python train.py --n_kv_head=1 --vocab_size=32768 --positions="learned" --lr_head=0.00606 --warmup_steps=397 --schedule="wsd" --decay_shape="pow" --steps=7117
MLP neurons of a small language model. Each row is named by its layer, matrix (down: output weights) and neuron, and shows model dimensions 325-452. Each number is 500 + 40 x the weight over its row's rms, rounded and kept within 0 to 999. Numbers have three digits each.
After each neuron's rows is what it responds to, as a language model described it from the Wikipedia text at the highest values.

L5.down2671:451512485463528509451508491410419489544496592512439497522570499514458499528543475550449483498474508472576514525443570477486489510428532496419488484443519501544470508454495453517474516477528471544520538408525512500500475501483546525474570464546523474506538521454592456515424498514494456471465544501512531476446508556525438506436434489555490481469455456528483502532541539521557596545484
The first token of a capitalized name or word at the start of a list item, table cell or clause, such as Michael, Paul, L., or L in Lamia.

L13.down2459:489489433475496508566534613522467524396463546502510549464525532475508488573499489527533561574471508529481501499551534537512445489527499538448522514496409546489436524481555486532498509528511517509493489454496484526475421561472534501504536533511559484561476500504532520497502496504506521522529525533563476448544508522482512481477452465505557514465454457489459513545478533531514396475500
Inner byte or word pieces of Chinese, Korean, Japanese and Cyrillic names in parentheses or quotes (京城, 알면도, Петрич), plus digits after year-range dashes and spaces in tables.

L13.down1728:488490571510488534471474585512562512385492457522557530490471512418516563402471466479574444516441490554459485477523488510447478523439428535596535522498477511482532484504526454563561540480491529446460512555522485536469450531440484555481496551501500490484496442519455464515507498542519540508502538528520543564559473444449465461553516473510509587523461555496524428576501462478546512523529
Word-initial stems or fragments that need a suffix or continuation, such as host in hostages or hostility, support in supportive, ass in assume, and the F of F-names.

L5.down1535:481491455558446435415522502563569538558488522422481522563544478512378494506490517459566454479456559516498525521500556517488545425523495525502510525575529526597507465478470441496431514556543505580487541512522438539523492473472483521493507435487543521467479477531522502470520477527529580496488502513483462464418486533566498480492525618465440460544477568454509447437541535504510483593470
Words naming creative media or industries, often inside discography and chart tables: Music, Film, Hit(parade), Print, Press, publishing, sing, writing.

L13.down2159:491505514499603583483469453527510500501551476591428517534513458449513478518502504505462495564541536511470530503497440526533526484488440513526474516503482484511415510482536546559554413497442490465496542444501585508491448529498463490570523569476501487533536497512588422443455485507501526521570542572473511496533473559530492445544486542477500474548509500543478474508503484510472512428503
The preposition "in" (often ", in" after a date or address) introducing a place name, e.g. "born December 19, 1935, in Hollywood"; also near, into, at the University of.

L13.down1901:477488418459451520493494413504504514489507454516499564359455527432515456513514497484461524542492457548527504507485502544536463583513498525383525546536520469502463454526485453510504475490504473485519432479472540488549464519504550520502484454492548518526533488459556474549535507546517524562558484495521534507500549465472526501565442478477485511462395456472487553439548539510465536464471
Tokens that close a short cell in pipe-delimited data tables, such as numbers, times, GK or party codes, right before the next pipe.

L3.down729:509506563530529484518493483521520422445507520559463541474435584516416541480515454524564495531531480517522485518415559511451559522555537459443500536499468436472507472455502495482474482553514473493506498543512505483507487488519498436492518525469487528482496488529475469527558473446498464544578475543530518442496462550559543588497543463530528535509544428526535530472510483425514442452518
Fires on the line break right after a wiki section heading (==Crew==, ===Music videos===) and on the first is/are/was after a new paragraph's subject, as in "The main tasks of the GHIP are".

L3.down3239:587455413496558540508545498482594562505526469522535531408490499530487526449544528498545501467437493391521534470404524427444534521489464477522460462453463534506589449479532527529515530556550482505473527459470555482478525482455495574505555529484493536544545496512563543472454506463440551566457509493502443493468522510459496494490549458472490542528414480456536543553457580483508527505574
Word-initial pieces of Arabic, Persian or South Asian Muslim names and Islamic terms in lists and tables, such as Mohammad, al-, Ali, Abbas, Kh.

L5.down2295:446478513430563483428468509469503522475414635488499500478488519506597476536517457564453482488530538538462478556510498543510488467515458510492549486545473483521485408387488492510489524523571495504516427551424487493493535475519526500482433480550536481555495451500530531518580520534576501505543487580450529466521510529401449574489574468438463482542483489496447423481479534536546458454488
Final pieces of names of state and legal bodies (Act of Parliament, Azerbaijan, First Amendment, Kyoto Protocol, Congress), plus in or on just before a year or date, and Slavic patronymic pieces (Vladimirovna).

L5.down2328:489518516432474461441489528503462474475449514532488530473447533573539472486485495489504569532474445480414496503459532530560525539591494428574503540462559415545505477608511552520500518521567506517429482505482523439541428511469452502458480495483528488585505453493608523558497467485523515527483451504564482452499503536545523519510470526544473515469436488540521484584476506525506458472538
Starts of government or place names after "the", chiefly "U." in "U.S.", also United States, Ontario, New South Wales; sometimes line breaks.

L5.down1126:414435475513428481484474536522487479498508451443464494486464503496596502506526498504448479503507533509484508472517463496484539499475551482481512550538539480467509429491482513476514508503535509483503510492500545487467453452515563520489445423493520575447466518476460479469584519578451524451467432523420503518458510525408524461413441442473468397477451500501513548550482431590482512505480
Middle word-piece fragments, often vowel-plus-consonant like om, ott, onn, inside proper names in tables and lists (Thompson, Ilott, Jeonnam, Celtics).

L3.down1304:459512513472444512496444488495503507471509446521469469507452546467483569536449543460481528506525475479479522527500547454472481455556520524492472535489555494471526529544534532560446589536494524481584507530425596485467417464482523452472538486542554453501467489497443578474464450541517519491503487484463589518447497531555543506538512576545539581520498546553560540521521479483506448479539
Line breaks, header cells and section headings in Wikipedia stat tables, plus stat nouns like goals, appearances, games in sports, charts and election results.

L3.down1453:526488460572480525574561428555449469460463454500449562548499452537492411474439484501444455527460427495469421470474537471469505557464509492509459508544459520493503537497517468565438534485549485473490546454520469536532551468453511474489543537453545500550520496481525463560472501488478516474613524444522500501466451494416516466518432467454446539543421463459514462570536485481505474547503
First fragment of a longer word split into pieces, as in Neuro-, inter-, Sub-, or surname starts like Gre-, Cre-, Pear-.

L3.down1356:531524479571429527423523576474493486498460534531563531518552523432539441531519506504551541477517514501463468537452481535563497543566538506528602504523501440476493473488451460528578473431441501530505562490534448506427541433512508562540451556529489506494530493523504400513451482479532556493540433471534444524535509571435530535411502534499499522502497444426472492506510484481555474491487
Prepositions (in, from, as, by, of) right after a name or noun phrase, often in titles or cast lists, e.g. "Padamsee in", "Ashokan as".

L3.down2069:531541450490476510532532497515455540552533557504544507515568478505508456571563510535502531477548414513450471494475443447424492534410402464491522514494470478559497555530473482531547509473512533492446502460467543490487504474454482469509474523527476484523418501483460453530464546610543499449499466529518509557536499496526492524467444514507582482549519444498454394501583434505531512534574
Month names and the prepositions on or in that lead into a specific date or year, mostly in biographies and infoboxes: "born on March", "27 January", "in 1926".

L3.down1297:485468457518517554499548488454530579527497534475480493461488482552454564497512542452462542456578442465494470479517493512511520544503516513489484532494565528493515512449503495482547473452384483515571512401489406515502441448518562580524484470462525518490536507519492493467557508469562470561534496511544472502477491502500456489504487466536510610486499456480518489479509480505517439560539
Mainly closing quotation marks ending a quoted title or phrase, such as song titles in tables and "boyar party"; also appearance and visual words like look, film, design, painting, seem.

L13.down1854:512509552537454528455496520589543403588497537487555443566512490461447524518554476486483510525486506436515469499524516528511504455503423554435558479516482462495501442471518458534452554430511569540506518351471494458518514459549494433414534533506469432481545506475508475501420532510525519473471491525540529458530472451521464551536470533510477500533458500533466526532494509484433546539495
Single-letter R or L pieces starting a capitalized word, often fused with a list dash, table pipe, comma or heading marks, e.g. Ross County, Liga IV, Russia, Research.

L13.down3097:492537435486510495444586443517481536487521488482501511550488536540507552467476410468475448519517462479505493438496478461532610484517529507430591475499513503455453499552601514484479535539582519517572584446497533442571461523508495443493438540561427398492504503470564487393566466541525501499502520463474497535489540506506478535496524455511396571564526505466470469436573458525463531476465
Fires on passive auxiliaries before a participle (were, being, to be, has been) and on capital B/F/H opening a name or word (Brian, Formal, Hugh).

L13.down1427:461449446527491477520555528484478568462521536462456555519523568518475505479421435461516496525440431557562564509518448443521572548525549437514473508530456510539473449583598456506506473541447524476466490562471462541474407427457550474542533504527473546503472529518497500516520502505514473528486552534493544454526490582491416508590455533513535496444570518567538591501476466560544541444547
Mostly the first piece of a split word (compil, enc, unn, stabil) or merged verb chunks (can be, could be, which was) in prose.

L5.down1978:528504542476514521424414565462430443471554504531475481530599561557466468555560489457531471530474537464475520510533516535488435488421512501556534490532466526483498547461559552562497544514523475505531556449495532484501535538521542532482551484496538493426516462552546474499506452463450543515499521482485543479556537526525488517532547471505393523465546552457507475525590500481491446491492
Tokens opening or continuing a cell in pipe-delimited Wikipedia tables, such as header words, digits and units (Count, 200m, 9), plus row-ending line breaks.

L5.down819:471499507566550510502436501548511506541563510549451496507453504488490532501534560513445483490448523480518558397508481564583515506476467498438517506506459437486440408441554532458398465485471496487488502432510566486530454539452470462445472534517472488508505432545432537552542502483457492504523533493563516548443591438515532476539477492435511381599470540485468509519522600528511502501511
The first verb after an opening subject in Wikipedia sections (was, is in, is a), and the leading digit of years in parentheses, e.g. Chart (2008), born 1977.

L13.down2625:508450626506488465492440463531581442490453503542517524497500526492491472536503414470525476466494582507541516516448499489526458496565560523492544444521570530526467480531620494523482507495533518504539541400461469534556496494583446512583465480457572488522458458529516537362468515397506535463509495453463501484516509521489445515405594551530501480466427510508425511498498432495547551451507
Mainly the word All/all, often sentence-initial or in All-Tournament/All-CBA honours; also clause-linking tokens such as that, where, semicolons.

L3.down2421:509475548522471510456440556483459470522566510537575422495515504504459533516474479470555544498472520502551526541483555494499559461479513551574477491509456487521508513480485568447562476462500501521455504527542561475476607509525502538503567486490487475487470464517529436548478526493450557456490517461502474483511506564571496490456469509538451536511582521458475459435557531562532497511485
Numbers opening a new row or cell in Wikipedia tables, such as ranks, episode numbers or dates right after a line break and pipe: "| 21 |", "| 15 September".

L13.down2644:537468495440483429506521506458522446512529513483480533551465519463533477461577422472474503509529424525622503545492477592506412535500472481451566462480465587567433495511547455584438501493445501475467505472451479536468516376488504493470445526484552417486418486536478487486500556594558512498490522424458556510514571588583479485468458473471519512515520510384486505525486487509438494505512
Tokens right before a date's day number, such as on, month names, or table separators (| ), e.g. on 28 May, | 23 August, April 28.

L5.down721:521456499526505489566494564547578438494536473549488468501484480576519514485499572498474427536486450447496486503503512603535442478473469509532541536464478487527495489492502495536542500421480547559506430476476517573542463565484458486486604518511473454489505480467457581580583544513497492516530458496532481520442550440513433545484512519455542488510483448426533512499535536597510512556495
The opening piece of a longer word split into several tokens, as in ass(ets), sim(ulation), app(anage), turb(ulence), plus position codes like DF, GK and FW in sports squad tables.

L13.down17:533512471545515466435566458537518376444563495517497464552548456465469457472464497496563554514487508476492486545544480509474528492446562431563487524390488525479550544482483514440515469586451514549569451579501509519487524534503454483500538485494439506478498542477502446527392533483498466493508542488538536509490516471531510511494550434504489480455488531521515479525445520448449444503564
First piece of a split word or number, especially capital P (Psygnosis, P1, Psalm), list and table-cell numbers like 3. or 1995, and "in".

L5.down1750:526529507506461517498527566507469437546515528452468491457496543471527551515534469432581567538502519541455474533491513538516499512439549484425516471475466462492484467532526547457491574436504506515521423491469485515485503495466552471542448501522503463476512479583554538480522429484497525520519532565487512444566543492507560558478380510530495516482474498524477523406501508473453580445517
The first token of a value following a label or subject: leading digits in tables and infoboxes (1,605; 1136), definition letters (= Batting), and "was" after a subject noun.

L5.down2172:450494489516536508445442578431492499515523512524509491558520533495546481531494461441501580543508515456530469484575550489480625408527529498539491523529543464531427547550593488496469536483483432483597494529428505491503518560535425507476491485490517576517505539476466494560509485457459481553557475543519536480512491528522463598511505461543497487553527489502593517483595524553493445373479
Nouns naming an identifier or field, usually right before a value in infoboxes or tables, such as code, no., number, ID, file.

L5.down506:549561472483453483426506491535512421502472550448529471511505457463556514464489441503446529519510502502532456503412526515514521431463502554481493476550550457492473505526512493546532486547552443525490462538507460452528549513507549507443508482488416399543560513550536507526495485465505422485536494420559477511465388526583532506449518505416449470545540548453454484529468534458524598513471
Mostly All in sports honours (All-WAC, All-Tournament) and quantifiers all/some/any; also line breaks, table-row starts, and opening word pieces like ar, compar.

L5.down1040:441494512498511460477563525480530496471568492453528444518539464475484565473449518507476590487470482426534492523430548496462532515440532432498486471489519508541514481522513451486409562553494522476473448584532496521512460507533503511560515477474519476539528477508495408509522512526472402557546474462567479547530487465544466531516545494599461437470506473519417563501539494501503461485494
Word-initial pieces " P", " p", " in" that start longer split words (P|FL, p|ushing, p|essimistic, in|herently), plus the standalone preposition " in".

L13.down171:542483378480535540565485536559446516530435390527516538449484545444466465501550548437475464524469470489458519501492482534516490484476431420547568451534485546531502486467523420510599482539527529473511488496439510484457449447500607541521460515453526474478474516481489556507572489463452469457540514477457441489544438437439547528500495534611477432444469441487481460471518542503510477479507
Fires on surnames or their later word pieces following a first name, in lists, tables and credits, e.g. Suz-uki, Hew-itt, Sny-der.

L13.down1994:483433452598495511547493501475527491485529504541562491553496463479542525631497492547490453416434391492566532519432504489419510584497545528509550504512484446484500567543537542461467444520479519410525556452497440498563544475553545525458453502527446442496499518513535525424572507523461538495453524421439535539521491567493536437552467513520463532521473502453498437478492557491533526509554
Nationality or state adjectives used before a noun, such as American flag, French stores, U.S. Highways, Union Battery, Soviet military. Also fires on "Al"/"al" word-start fragments such as Albert and alternate.

L5.down358:471523539508541465502493472383478445456541638546496475547506474555482493480464504476475519455532470480486451482543483489472517537441478526415485512523521547494509470509463499456478489536508490545491459489470458497532535560446451493473525511468480455515532532518437482513458437537542467513481543552483531532501559598491506463521543552483502487427485498532522535466533543517533433491516
Links like quote marks, was, in, as, at, colons right before a name, measurement, time or definition, e.g. "first recipient was", "aired at", "7 ft 6 in".

L3.down2455:611495502469448474548582481554531438437489447451555491468504479486520494413522478505493456540472542439547458497518556514558554489440529511479581540482559447521471540485467550487505530471522543494510517413498550496446561535464472504508512534466539555490515565542537440492443526526441521527467358503473510567570538517414445528551508489422420450498456534530535460514596535529491473558511
Fires on the first token of a new entry or clause, mostly given names like John, Michael, Richard, and party or place names opening table rows.

L3.down110:516461523522555531426491479503369573536558469564545468422498519476458501532502491507522447490479487519412413513482542462587569514485495487480454564461506465501521533511526478503498492527590546496533469510575497518489469476541442544507557486434509527458498482550478521506500484489499458471475461477435569414472549550516548532567488467474536502538572510489546421459503449510428433537500
Column-header and row-label tokens and pipes in Wikipedia tables (discography charts, sports stats, elections), such as KOR, Peak position, Record, SB.